config = dict(
    n_head=2,
    activation='swiglu',
    norm='rmsnorm',
    init_std_down=0.00938,
    beta1=0.93,
    batch_tokens=65536,
    train_tokens=210600000,
)
MLP neurons of a small language model. Each row is named by its layer, matrix (gate and up: input weights; down: output weights) and neuron, and shows model dimensions 96-159. Each number is 200 + 30 x the weight over its row's rms, rounded and kept within 0 to 999. A neuron's up and down rows have the sign that makes its largest values positive.
After each neuron's rows, "fires on" lists the tokens most often at its 100 highest values on Wikipedia text that the model never trained on.

L2.gate463,206,180,152,247,176,242,182,233,225,189,211,121,198,179,202,217,235,199,191,177,244,170,171,187,222,235,216,160,219,182,223,190,249,216,221,154,211,188,198,206,168,188,214,214,210,166,182,236,221,219,162,165,198,267,178,159,168,173,222,289,207,201,234,206
L2.up463,160,208,177,179,245,204,260,182,169,166,214,173,194,256,213,186,256,205,176,165,227,227,165,207,180,225,243,192,223,184,229,232,223,242,279,191,226,144,150,235,199,182,233,224,202,239,222,232,241,182,216,199,210,221,202,193,210,208,251,183,223,185,212,217
L2.down463,219,186,197,209,178,221,188,175,177,221,167,262,198,207,184,185,180,238,198,228,241,191,217,213,227,184,162,232,240,202,162,169,211,191,188,214,241,187,234,186,225,202,227,255,164,195,129,193,182,210,209,209,239,218,232,240,244,168,183,200,238,204,150,226
fires on: " &", "if", " Car", ".", ".,", " Che"

L7.gate212,160,188,194,190,220,287,179,178,162,180,181,200,213,228,187,176,157,223,169,212,209,204,232,226,204,212,150,152,194,257,176,208,146,196,154,212,185,204,157,227,193,165,212,194,240,171,180,227,188,169,201,236,264,176,194,202,224,232,218,198,250,191,194,258
L7.up212,199,194,191,122,219,165,181,207,198,223,231,180,222,212,192,139,239,167,185,230,221,189,215,236,222,114,250,187,180,227,155,238,282,217,202,208,210,217,226,235,202,195,231,252,194,242,214,203,167,187,150,202,191,196,228,210,185,228,245,243,247,190,163,191
L7.down212,182,187,192,223,221,134,175,239,222,219,228,215,256,189,213,276,195,223,224,163,224,191,228,159,177,222,162,248,207,210,209,187,230,234,193,193,207,138,148,216,225,259,207,216,181,215,240,159,163,261,182,180,170,145,206,179,173,192,220,223,228,174,233,209
fires on: " b", " at", ".", "o"

L2.gate476,184,222,155,216,227,212,140,179,216,232,174,178,260,183,196,169,225,240,199,174,224,176,198,241,174,169,153,233,225,207,239,223,276,193,198,298,239,203,161,206,164,214,288,230,261,250,170,173,206,271,213,219,245,227,160,208,151,151,251,196,197,185,186,167
L2.up476,214,219,178,243,171,163,119,148,231,206,187,223,189,188,168,191,217,187,227,167,172,207,237,215,182,221,189,199,268,196,252,206,203,153,231,286,226,167,176,168,187,187,212,229,247,216,178,169,195,222,188,208,217,201,169,243,171,202,225,205,182,153,179,175
L2.down476,208,168,211,232,185,260,171,123,170,210,179,247,186,235,233,163,217,160,206,233,197,208,181,155,184,152,234,200,198,223,212,212,168,199,150,139,210,154,210,226,149,184,144,149,196,200,215,210,265,207,195,198,198,232,190,179,256,233,203,197,219,230,270,242
fires on: " In", " or", " &", "In"

L5.gate504,104,178,211,212,210,218,175,251,194,180,201,191,190,207,255,237,247,180,205,209,227,225,241,220,193,189,211,197,177,155,215,186,217,216,200,204,177,221,225,127,162,203,176,271,219,192,178,193,182,205,226,168,158,216,214,215,210,197,192,248,138,241,146,231
L5.up504,174,198,162,166,222,226,185,171,230,172,206,203,281,170,214,290,198,204,175,176,189,139,166,171,142,175,207,172,148,240,185,179,201,176,192,175,249,200,156,232,196,169,186,215,138,193,234,205,147,228,181,180,207,250,229,170,186,152,203,208,178,227,148,155
L5.down504,202,176,198,243,210,204,232,225,174,190,185,255,186,212,193,208,175,235,174,207,179,211,234,256,227,219,213,264,232,143,229,265,236,211,220,171,215,190,252,173,193,205,248,219,263,202,210,205,247,221,188,203,222,227,162,224,223,175,208,202,234,161,199,253
fires on: "A", " ab", "3"

L9.gate348,159,157,230,146,194,250,219,182,246,220,189,201,179,190,229,190,233,206,218,218,239,199,234,210,182,215,206,211,221,209,190,204,228,186,205,144,172,227,184,207,140,199,211,196,239,202,218,193,140,171,276,194,239,244,218,232,220,175,234,238,200,184,220,166
L9.up348,223,224,170,171,197,224,207,245,216,191,215,194,198,204,219,206,243,172,193,164,247,238,157,171,165,129,227,205,241,238,235,228,167,236,219,109,214,174,180,166,251,152,235,129,196,205,197,228,182,214,211,208,214,190,232,177,190,201,232,222,189,221,234,250
L9.down348,213,133,112,195,208,169,171,223,196,230,186,217,226,145,227,149,203,258,242,255,131,217,178,177,250,199,175,188,170,218,190,160,214,166,192,208,216,157,183,223,178,260,189,175,214,229,224,237,197,160,221,185,230,249,214,198,221,206,199,164,201,212,133,224
fires on: ".", ";"

L7.gate280,189,138,170,254,128,277,167,207,155,151,168,224,218,190,193,181,208,181,190,231,197,202,164,219,192,129,227,175,203,234,195,199,226,178,177,197,228,149,217,157,216,155,236,203,197,167,180,147,205,215,273,214,208,228,148,156,257,223,133,203,250,158,201,196
L7.up280,194,176,154,162,210,108,227,212,227,182,197,229,189,191,213,252,240,147,156,175,213,153,167,220,195,198,211,232,232,186,224,188,170,198,214,182,223,235,143,208,183,224,163,252,181,225,275,206,251,205,194,145,156,146,192,156,160,226,230,241,224,189,229,163
L7.down280,186,177,168,197,146,257,216,187,200,198,235,201,210,213,159,249,179,202,213,219,198,227,170,242,189,205,246,222,199,144,175,235,196,259,181,196,215,141,181,184,212,165,166,190,235,206,234,261,187,207,257,173,231,164,147,233,213,232,158,183,170,207,216,211
fires on: "C", "ec", "Ch", "===="

L2.gate399,192,161,199,191,228,200,185,185,204,124,205,169,228,141,210,142,173,165,188,233,230,188,289,215,214,172,199,223,202,204,243,171,172,217,218,189,223,222,197,135,182,223,187,183,183,197,212,154,175,218,212,174,209,182,192,198,204,192,228,151,211,189,216,250
L2.up399,242,178,171,199,203,190,175,226,193,121,183,131,128,216,134,160,206,165,193,197,237,190,196,174,207,213,191,161,210,211,195,230,166,230,204,175,140,180,161,209,235,179,265,182,203,194,190,199,189,264,145,176,183,201,245,180,181,267,220,170,235,153,179,206
L2.down399,168,280,169,221,198,241,203,189,182,179,185,245,242,172,218,211,237,181,224,168,155,190,211,218,222,209,197,184,217,219,246,195,205,130,193,179,281,232,213,168,221,181,214,187,158,188,213,214,209,123,255,223,200,179,187,181,207,213,200,212,148,224,191,240
fires on: "C", " C"

L2.gate275,200,210,163,184,191,202,110,141,170,248,227,233,210,232,258,224,215,226,209,189,215,238,222,210,178,193,218,200,196,179,194,178,145,195,185,203,194,182,191,177,213,194,226,178,201,193,178,155,227,285,193,228,245,196,209,234,260,220,209,197,155,237,174,179
L2.up275,194,207,203,224,218,186,172,169,184,209,217,187,163,182,208,191,261,181,143,193,137,222,232,177,181,274,195,149,250,245,245,216,204,147,155,187,201,216,174,228,164,175,205,182,202,236,228,198,206,220,171,270,246,191,220,156,197,215,177,191,176,176,164,210
L2.down275,211,169,196,202,233,227,208,176,263,220,196,173,242,182,202,203,202,172,315,198,187,158,242,225,265,169,236,154,179,183,159,210,198,212,234,147,234,145,180,187,235,239,210,220,167,147,180,216,195,181,229,213,205,210,208,155,179,180,264,197,223,193,208,218
fires on: " in", " In", "In", " v", " dem", "ern"

L7.gate436,197,186,180,158,248,246,208,184,258,151,273,222,225,225,142,194,183,233,231,268,162,189,202,204,198,170,157,204,195,212,204,233,149,210,239,267,155,193,173,216,176,209,226,206,181,235,224,197,163,217,240,189,228,160,169,217,221,192,221,190,164,163,187,237
L7.up436,177,195,200,223,186,211,177,210,226,182,219,165,245,211,190,180,212,193,207,220,203,203,214,197,215,209,240,145,188,210,201,257,272,177,196,277,140,172,182,158,181,235,206,220,198,174,202,162,199,164,181,211,189,186,254,205,203,175,209,212,237,191,181,197
L7.down436,188,189,223,192,238,202,184,224,236,180,211,196,215,197,167,203,207,218,214,189,133,204,222,177,205,148,187,254,209,185,267,192,185,157,222,205,172,209,204,275,250,199,218,188,204,212,187,252,156,234,199,271,277,208,204,181,196,228,248,163,156,240,215,246
fires on: " M", " b"

L3.gate337,236,181,211,220,199,230,198,184,190,169,229,172,215,193,196,190,248,220,245,194,188,218,203,186,154,205,208,218,187,184,175,177,223,180,187,248,216,168,177,156,173,238,241,153,193,237,223,217,179,211,228,177,187,187,232,212,200,139,236,205,218,189,232,232
L3.up337,209,203,211,157,243,266,202,216,245,169,211,128,233,145,225,189,196,183,193,194,126,202,190,222,154,246,215,241,166,203,138,235,187,167,202,199,205,254,184,204,237,218,188,168,202,272,255,153,173,200,208,176,241,186,167,228,155,180,248,187,173,255,156,222
L3.down337,156,165,186,237,214,182,138,198,183,238,162,205,184,238,147,204,223,216,211,193,252,177,187,216,176,181,174,174,232,242,206,182,146,160,151,175,213,205,235,184,200,183,169,215,196,192,228,204,230,193,229,217,223,197,166,222,197,181,195,225,208,172,231,163
fires on: " en", " est", "un", " ex", " im"

L2.gate460,184,219,189,182,177,126,126,199,199,170,194,188,226,185,199,173,141,209,238,205,164,203,236,221,253,230,173,152,170,201,223,187,214,257,195,175,197,215,214,172,221,184,250,205,224,171,198,169,148,226,195,195,175,207,165,225,195,210,161,160,176,209,198,169
L2.up460,232,201,200,222,191,209,172,186,189,222,198,147,174,147,208,181,206,230,211,174,183,208,172,239,176,207,169,238,202,181,253,173,186,233,173,201,245,218,173,229,219,171,223,213,241,179,198,198,181,207,171,158,165,221,212,209,135,252,157,209,174,236,178,173
L2.down460,176,235,166,198,230,235,246,217,196,165,239,243,249,241,233,233,160,227,163,210,168,196,266,147,201,197,186,118,212,152,251,230,225,220,196,167,228,186,189,238,187,187,216,202,192,238,197,222,202,144,243,191,199,174,208,214,226,146,168,208,205,217,195,195
fires on: " c", " Sc", " C", "C", " ar"

L2.gate331,193,228,185,179,236,172,185,261,196,186,217,194,204,166,198,222,218,226,160,176,184,196,227,218,154,216,199,237,176,204,148,193,221,207,210,229,173,218,190,172,220,186,241,166,237,211,170,200,205,230,195,170,202,209,218,210,208,180,218,190,233,220,224,187
L2.up331,173,174,168,223,240,186,233,195,181,153,226,197,197,206,223,176,214,201,201,248,196,222,205,191,116,231,212,247,159,231,177,200,175,195,155,187,136,243,201,230,226,233,211,205,207,200,190,226,178,191,241,189,173,151,250,242,185,177,212,177,250,213,224,196
L2.down331,170,189,209,161,193,168,177,228,164,200,216,201,189,156,150,204,206,180,214,194,234,264,188,211,226,242,201,210,244,159,182,192,222,189,177,247,154,131,185,224,193,199,184,194,213,246,167,219,264,231,197,217,159,213,176,145,151,246,159,177,206,200,234,225
fires on: " St"

L2.gate493,250,183,198,221,185,181,210,230,222,127,187,148,246,224,178,218,200,202,216,190,158,147,222,174,172,211,199,148,194,193,222,229,223,184,211,132,262,189,213,182,231,287,249,193,173,217,205,186,215,200,212,237,238,161,244,204,175,188,213,214,154,183,164,189
L2.up493,248,152,227,224,209,184,173,208,203,135,199,170,189,228,182,160,222,210,206,163,215,218,241,177,231,218,167,209,172,216,239,236,250,179,120,197,222,258,210,167,203,177,211,233,160,169,227,193,205,126,204,199,252,238,215,257,192,207,248,231,163,229,243,215
L2.down493,162,214,207,191,218,181,137,193,235,212,198,216,214,163,226,204,166,169,283,184,168,208,193,175,196,179,185,191,181,203,183,189,134,174,212,205,152,199,221,145,240,168,184,146,239,201,218,236,201,173,194,210,271,214,217,208,222,226,168,170,189,201,205,182
fires on: " g", " cont", " Best"

L3.gate67,154,145,206,209,215,225,198,176,218,185,205,210,166,201,233,220,214,156,216,228,179,199,252,222,245,218,203,203,234,123,173,142,226,210,180,173,243,176,226,170,209,149,183,239,222,245,169,201,138,207,184,213,200,125,201,192,233,222,195,190,209,189,180,234
L3.up67,124,193,212,234,203,203,241,197,190,205,183,220,172,196,234,184,203,177,216,242,200,164,222,182,212,204,223,206,254,193,177,219,223,195,128,185,199,190,221,230,165,168,198,201,257,198,176,186,205,136,216,164,188,154,183,217,191,188,203,195,248,195,218,208
L3.down67,241,152,181,162,164,229,195,179,194,208,222,119,200,176,131,214,227,165,182,157,140,265,239,191,163,216,236,180,219,190,229,258,186,193,204,183,199,213,184,181,215,264,252,212,124,288,178,184,173,211,146,181,217,229,227,197,207,197,166,186,168,216,219,209
fires on: " ne", " int", "ys", " Ind", " sec", "il"

L9.gate357,274,189,220,133,232,167,205,217,209,218,182,210,227,170,213,231,194,162,182,233,228,227,242,224,202,226,158,164,164,250,226,190,146,185,239,192,193,225,137,223,160,207,152,221,164,204,210,207,176,207,209,202,260,220,194,115,175,193,232,196,174,194,193,233
L9.up357,182,219,190,156,197,162,154,217,173,176,207,271,217,177,206,163,236,218,242,199,221,210,204,206,213,173,163,134,190,228,154,201,260,216,175,288,180,192,214,142,190,246,160,175,215,178,163,160,132,190,227,227,209,202,198,182,185,224,210,170,186,214,210,232
L9.down357,235,184,186,150,192,236,197,226,226,201,233,156,208,221,174,217,241,222,253,198,210,223,248,179,189,188,193,220,248,165,229,200,179,182,234,223,189,176,168,235,174,237,253,228,154,204,184,246,178,177,207,195,233,170,231,217,193,205,158,224,229,242,196,200
fires on: " M"

L3.gate161,157,185,198,207,232,132,210,157,238,265,180,177,243,153,210,177,184,166,183,221,156,233,196,190,166,207,219,183,223,244,244,234,157,189,256,197,195,189,212,199,174,219,186,186,267,222,235,219,213,206,238,213,170,183,212,296,186,221,228,159,198,154,183,230
L3.up161,177,198,212,234,250,172,218,188,208,198,238,283,227,210,202,192,145,183,216,229,206,168,180,238,111,181,165,227,262,220,195,237,241,197,227,144,199,190,222,206,186,265,219,188,203,224,186,196,212,157,241,213,173,154,201,173,197,167,202,193,225,201,175,178
L3.down161,224,173,190,201,171,267,168,230,190,208,237,204,182,154,201,197,236,214,256,245,200,226,206,187,143,222,211,118,119,166,216,147,178,199,181,170,160,218,211,224,242,212,188,217,166,173,208,187,192,186,164,198,184,192,197,162,231,204,155,215,171,247,202,190
fires on: " German", "|---|---", " att", " French", "ilitary"

L9.gate51,220,180,198,189,152,233,217,250,220,175,152,225,186,153,188,163,207,212,211,211,185,221,177,221,178,191,205,218,184,248,165,166,176,191,200,191,163,180,179,172,295,180,192,136,183,172,170,192,123,141,210,196,151,209,183,198,212,219,231,215,236,187,214,159
L9.up51,237,185,213,211,237,240,170,256,150,217,142,222,201,219,183,203,221,229,211,113,206,242,206,227,166,170,249,226,263,205,259,219,239,180,188,190,228,199,176,185,183,213,197,218,199,161,183,240,203,215,187,218,199,212,245,198,212,190,187,207,138,234,214,217
L9.down51,226,117,165,166,213,190,235,218,204,225,178,196,221,168,186,176,219,187,185,203,201,161,176,173,193,199,179,205,175,182,218,205,201,183,274,194,218,236,162,189,208,253,190,143,168,193,232,189,161,243,167,161,207,184,222,203,224,223,206,197,291,163,175,179
fires on: ".", ".\"", "\"", "\"."

L2.gate23,225,184,207,174,208,203,199,241,219,172,199,174,192,167,192,257,200,201,256,231,223,215,151,230,166,202,153,185,198,195,153,199,210,242,184,205,283,194,206,171,234,224,228,177,223,207,253,115,210,244,168,183,182,147,206,195,176,207,165,210,138,192,124,200
L2.up23,185,172,188,191,136,196,226,211,216,177,217,182,235,184,176,198,232,213,219,197,223,232,217,187,144,201,178,177,202,177,246,197,202,234,161,217,210,189,207,163,180,217,221,169,165,176,211,193,186,233,219,219,203,179,205,204,178,241,219,187,174,175,220,223
L2.down23,214,164,190,189,273,169,158,188,178,212,190,219,160,185,237,211,142,194,175,178,198,221,214,215,231,166,221,180,207,205,177,250,181,186,192,215,209,221,220,216,149,180,206,234,263,239,250,243,184,196,215,193,202,285,203,204,230,166,168,234,243,151,215,171
fires on: "st", "====", "ch", " n", "n"

L3.gate106,194,179,230,167,171,183,181,201,209,216,238,184,190,221,184,156,257,179,165,219,200,210,241,184,133,149,218,190,235,217,201,224,218,217,227,231,206,211,161,176,198,186,225,183,237,186,178,191,247,183,161,178,204,137,162,250,187,136,162,240,176,189,195,189
L3.up106,234,196,229,164,189,182,170,154,210,208,219,201,204,138,169,230,271,170,203,197,185,289,203,198,199,206,222,182,247,236,162,164,178,269,218,191,215,163,217,190,209,242,197,209,157,254,226,200,217,219,183,189,210,209,207,252,154,164,230,193,196,165,216,167
L3.down106,219,235,181,187,200,182,175,241,153,183,186,243,201,219,174,222,188,212,242,211,199,246,176,213,217,181,217,235,183,218,232,214,227,167,240,194,274,219,195,199,245,189,197,168,190,177,108,184,202,242,229,166,187,201,218,166,186,193,270,192,215,265,185,182
fires on: " dis", " inter", " rel", " re", "re"

L7.gate389,222,148,151,204,215,251,207,206,209,200,167,190,203,228,211,231,237,210,179,179,174,198,171,218,130,177,222,261,217,197,191,176,216,251,194,210,178,186,255,183,117,224,180,150,226,184,188,232,189,246,230,212,222,229,215,173,194,246,185,203,176,164,215,200
L7.up389,228,178,246,230,208,202,225,262,252,148,189,163,230,162,213,198,197,166,198,240,216,221,223,243,242,228,173,145,224,195,220,200,226,196,181,215,210,253,204,162,219,239,169,173,191,190,221,199,175,174,163,235,180,147,191,221,185,187,233,225,224,236,207,182
L7.down389,202,188,175,194,210,150,203,108,127,162,241,220,160,233,210,200,180,194,149,214,196,156,245,179,152,225,188,253,149,215,212,208,171,232,234,202,200,147,185,246,190,150,182,208,227,195,228,215,192,173,244,231,195,244,189,128,196,225,210,186,184,200,223,205
fires on: " ex", " Sc", " de", " im", " j"

L7.gate187,220,241,198,174,210,180,158,249,181,185,244,199,129,168,185,229,197,172,215,181,222,178,233,191,221,222,198,154,184,167,198,266,206,246,163,232,178,218,212,188,234,225,202,201,270,162,223,174,194,235,260,232,264,192,204,179,136,224,278,204,169,214,260,190
L7.up187,230,186,180,108,194,233,216,172,186,153,190,203,233,204,228,212,218,166,246,163,233,190,198,191,213,217,180,152,247,194,219,184,192,185,216,232,193,218,177,174,200,203,206,225,222,191,231,208,234,198,195,216,137,157,203,178,168,173,179,209,206,197,213,199
L7.down187,179,161,170,197,215,177,193,204,196,211,240,233,203,193,212,163,192,213,179,187,155,192,177,227,226,223,235,172,257,113,193,192,204,208,173,223,176,238,205,187,196,246,194,211,172,225,189,189,166,233,195,211,180,170,188,210,245,224,214,217,173,154,237,167
fires on: "l", " v", " p", " pl", "am", "om"

L7.gate43,236,252,153,227,192,215,208,199,223,207,207,206,222,158,189,250,177,209,179,249,163,233,220,155,173,210,187,206,171,204,258,188,174,185,248,219,189,188,222,144,213,158,208,249,196,213,212,210,202,192,213,186,232,143,191,157,167,150,141,209,164,216,195,214
L7.up43,234,251,179,219,176,170,196,193,150,189,189,199,234,170,182,191,217,221,139,175,162,185,202,219,152,231,186,209,229,262,207,168,211,220,220,194,159,210,199,174,203,182,228,183,225,196,180,183,193,249,207,219,168,215,233,214,152,109,208,167,228,217,214,218
L7.down43,218,207,231,214,188,206,148,142,203,180,217,194,242,204,184,219,235,242,206,242,195,135,246,203,261,185,226,212,144,169,171,250,178,207,207,209,205,237,161,226,188,192,129,165,237,210,186,240,234,166,252,192,206,200,134,201,200,207,157,198,162,214,194,195
fires on: " R", " V", " P", " K", " A", " O"

L9.gate115,202,142,142,201,217,173,164,189,204,185,199,238,195,173,218,166,217,194,201,135,181,250,229,221,188,241,214,224,162,207,179,149,203,217,179,213,161,218,236,207,247,155,215,173,235,177,189,213,190,189,180,196,188,249,260,230,152,224,247,173,238,241,189,202
L9.up115,206,191,232,200,208,187,201,192,233,189,107,181,210,156,222,159,159,213,110,216,216,195,198,144,207,204,158,158,199,209,237,193,232,171,255,183,129,209,170,185,197,154,193,217,260,229,243,267,225,207,184,264,239,258,216,239,220,247,242,180,235,263,165,226
L9.down115,205,157,218,194,162,149,175,196,177,198,200,212,157,174,183,229,226,197,222,193,134,244,190,255,180,228,184,149,211,261,184,168,191,168,206,249,186,184,221,171,215,238,168,157,182,147,221,155,198,232,216,171,159,199,197,248,176,119,137,218,218,134,195,183
fires on: " F", " B", " H", " Car", " f", " Ad"

L5.gate483,243,255,163,199,209,159,159,201,235,171,193,194,168,199,201,219,215,184,184,214,246,187,227,190,216,228,193,187,217,225,198,185,165,228,241,176,172,173,179,190,243,212,203,190,176,183,231,208,176,221,156,207,174,206,234,228,233,168,197,212,202,207,177,166
L5.up483,202,258,191,192,188,275,204,213,224,203,222,196,223,205,231,202,201,239,233,239,180,221,187,209,250,198,200,178,215,197,226,233,177,223,200,194,206,240,132,184,165,255,207,217,188,186,213,213,152,165,185,148,247,218,181,208,195,170,160,247,143,208,200,244
L5.down483,221,251,216,179,199,187,207,228,183,154,205,190,216,198,229,183,202,145,200,223,218,169,189,167,220,240,216,217,170,227,193,196,192,169,187,208,189,223,222,145,196,165,148,161,149,199,189,215,183,243,184,165,212,213,199,219,190,203,232,153,195,189,134,204
fires on: " P", " M", "w", " in", "ret"

L9.gate398,186,194,167,240,215,191,201,135,194,190,199,214,163,248,223,233,195,151,231,246,204,205,189,222,224,191,136,159,176,266,195,211,172,204,182,205,195,168,162,176,198,199,239,235,200,202,148,223,249,185,146,166,187,179,222,211,200,200,173,201,208,213,218,156
L9.up398,151,210,164,179,220,182,164,225,205,212,193,194,203,189,230,234,156,207,195,183,235,192,147,209,190,191,198,217,237,208,202,215,216,153,148,174,205,192,242,210,194,193,221,227,205,229,258,160,132,216,198,191,181,175,266,205,179,205,241,215,167,219,246,211
L9.down398,207,220,215,187,190,213,248,176,171,195,181,167,185,228,189,205,179,225,182,234,212,193,170,197,185,189,221,235,152,170,249,205,242,163,189,163,158,182,126,248,183,189,180,212,197,171,182,193,244,183,169,217,224,192,176,229,207,194,187,197,216,200,180,222
fires on: " South", " North", " West", " United", ":", "@"

L3.gate61,207,189,225,189,220,206,194,190,249,197,234,246,218,206,193,212,244,197,201,237,160,210,163,215,206,202,213,192,164,271,165,192,142,228,238,260,183,180,216,195,185,206,233,241,210,166,178,209,219,240,187,222,229,244,180,189,203,168,228,209,164,109,200,189
L3.up61,288,117,203,162,242,216,194,234,187,177,212,222,154,215,237,249,155,182,235,212,205,216,176,160,217,176,201,211,179,213,243,229,186,203,252,191,170,181,154,205,157,196,164,197,227,155,249,172,173,151,208,250,215,188,235,154,172,194,208,188,181,168,202,176
L3.down61,156,195,186,214,152,155,218,125,185,228,175,178,215,242,157,182,233,250,191,188,185,156,200,253,131,194,219,183,204,208,169,164,233,149,173,187,213,180,187,143,220,201,236,179,150,226,161,190,177,239,201,237,242,212,215,194,207,178,197,227,218,176,209,148
fires on: "ou", "a", "c", " near"

L9.gate253,153,240,197,166,182,226,190,180,161,216,237,178,203,249,257,215,163,197,163,216,214,182,158,232,180,186,202,242,220,254,153,189,228,201,178,185,230,217,146,243,199,220,185,183,247,147,179,199,187,194,210,122,237,203,203,187,187,218,224,183,249,178,203,170
L9.up253,181,189,186,198,194,191,243,132,172,208,213,165,221,202,277,199,214,198,168,182,230,192,180,217,223,189,218,256,209,221,216,243,172,225,187,181,213,212,129,235,183,237,206,134,216,209,200,217,104,176,193,167,210,208,247,168,202,157,213,162,194,204,216,181
L9.down253,238,198,226,183,218,158,214,210,182,225,251,236,200,175,217,216,172,269,237,182,258,245,230,166,255,208,188,220,177,181,156,210,162,176,224,203,204,128,206,242,175,210,170,219,168,235,201,156,175,231,233,236,175,197,211,192,167,208,229,209,182,245,168,245
fires on: " L", ".", " W", " New", "l", " Al"

L7.gate8,141,146,194,198,190,159,198,192,217,183,221,202,131,146,203,222,204,227,199,228,220,200,185,214,197,187,201,214,209,198,229,188,179,171,207,206,241,268,171,209,249,230,182,232,185,186,252,155,214,214,177,225,195,177,189,164,164,195,200,174,204,123,192,152
L7.up8,188,200,194,233,199,190,197,205,282,173,213,216,192,190,190,202,145,208,219,268,200,194,184,204,229,207,163,208,185,193,161,235,199,179,276,209,171,107,172,205,193,167,249,199,202,227,195,199,234,155,178,207,195,208,263,232,180,207,216,179,192,188,195,201
L7.down8,152,179,246,213,210,202,196,133,122,155,179,274,195,183,207,221,241,202,183,183,237,228,294,192,172,199,203,190,175,174,176,214,188,197,238,227,227,216,242,200,146,165,247,216,215,242,164,200,175,160,198,203,231,210,181,208,168,168,126,183,214,159,245,210
fires on: ";", "Ch", " Ch", "oin", "ar"

L3.gate398,197,194,202,195,221,198,163,185,187,199,193,162,255,183,220,202,248,186,213,231,240,195,153,195,194,184,205,179,223,177,174,211,232,211,180,221,180,155,213,221,187,187,208,213,176,176,153,175,160,206,202,202,241,178,232,161,197,172,187,167,190,217,233,187
L3.up398,145,215,239,184,211,215,169,194,200,189,244,192,209,172,179,211,139,169,266,194,186,161,223,186,206,160,208,242,172,223,161,279,225,158,198,167,171,192,185,213,236,180,223,234,210,144,246,173,148,170,187,188,149,184,130,268,173,220,226,174,159,172,218,209
L3.down398,184,210,152,191,205,229,180,203,180,252,235,215,193,185,220,240,240,163,224,227,204,191,187,182,210,248,239,188,193,253,182,195,150,208,220,139,224,229,169,215,196,187,185,189,227,200,215,217,215,250,173,229,238,173,219,172,204,183,241,218,227,239,175,214
fires on: " g", " Wh", " wh", "augh", " High"

L9.gate417,204,152,253,200,147,230,216,215,225,237,237,203,187,180,199,176,241,188,194,191,246,190,168,171,162,243,188,201,229,185,213,220,225,188,188,216,211,177,166,198,216,191,168,181,247,225,183,186,226,205,201,135,197,177,230,218,161,180,134,217,194,182,198,166
L9.up417,151,159,193,209,188,159,254,245,211,201,237,213,203,152,148,146,151,198,228,258,234,217,164,253,266,171,247,217,191,148,205,158,198,222,201,229,209,210,180,179,174,204,200,233,205,131,205,176,201,215,162,221,167,153,248,252,199,252,119,216,185,250,210,154
L9.down417,180,188,216,176,205,194,221,211,183,238,198,275,206,146,221,206,227,229,215,178,172,238,226,199,147,188,254,192,175,211,144,175,226,219,233,167,199,204,190,202,162,259,190,204,231,297,209,219,167,212,225,175,163,213,129,226,185,216,262,168,181,219,164,239
fires on: "us", "s", "es", "ers", "is"

L7.gate347,148,211,200,202,181,205,182,214,190,223,205,191,153,137,211,220,167,212,206,218,202,272,171,222,197,238,149,178,184,217,235,217,159,221,208,199,188,206,220,203,202,210,259,183,204,221,200,214,238,207,196,189,193,231,161,134,173,198,240,249,184,193,267,233
L7.up347,186,179,172,153,189,212,203,168,175,170,245,157,218,162,176,261,225,244,209,180,177,190,236,221,215,165,217,243,230,209,206,206,197,201,212,235,150,244,209,176,228,218,173,186,245,177,143,223,198,227,189,226,227,166,160,246,147,145,207,217,158,233,248,234
L7.down347,251,196,139,219,211,262,192,108,218,229,191,249,197,222,210,209,210,217,178,206,160,180,187,206,174,272,128,157,258,193,149,234,223,184,194,215,143,208,164,186,227,173,159,214,219,199,192,216,207,183,165,209,138,160,206,209,150,199,257,200,210,187,191,172
fires on: " O", " o", " M", " pl", " p", " P"

L2.gate233,237,192,177,272,167,218,178,213,265,161,245,189,222,221,206,233,178,206,209,186,230,151,229,221,191,179,213,120,194,248,195,237,171,157,194,180,190,184,237,234,170,180,256,179,166,241,191,238,249,207,206,228,238,173,284,228,211,175,185,191,234,221,209,192
L2.up233,229,203,217,189,165,160,196,178,182,200,246,222,201,175,220,226,188,195,240,211,220,187,229,244,182,165,182,178,170,207,286,195,179,214,186,202,199,242,182,189,208,242,294,212,158,240,194,212,173,158,222,204,242,199,224,193,250,235,169,237,142,177,223,215
L2.down233,198,213,156,228,212,222,197,201,197,206,191,195,210,219,188,215,176,201,207,193,208,189,200,223,268,284,193,158,196,211,181,200,238,213,244,163,250,217,225,226,233,249,96,175,137,141,205,197,232,200,213,216,244,178,188,195,161,179,237,206,217,211,170,190
fires on: " eng", " t", " o", " g", " s", " m"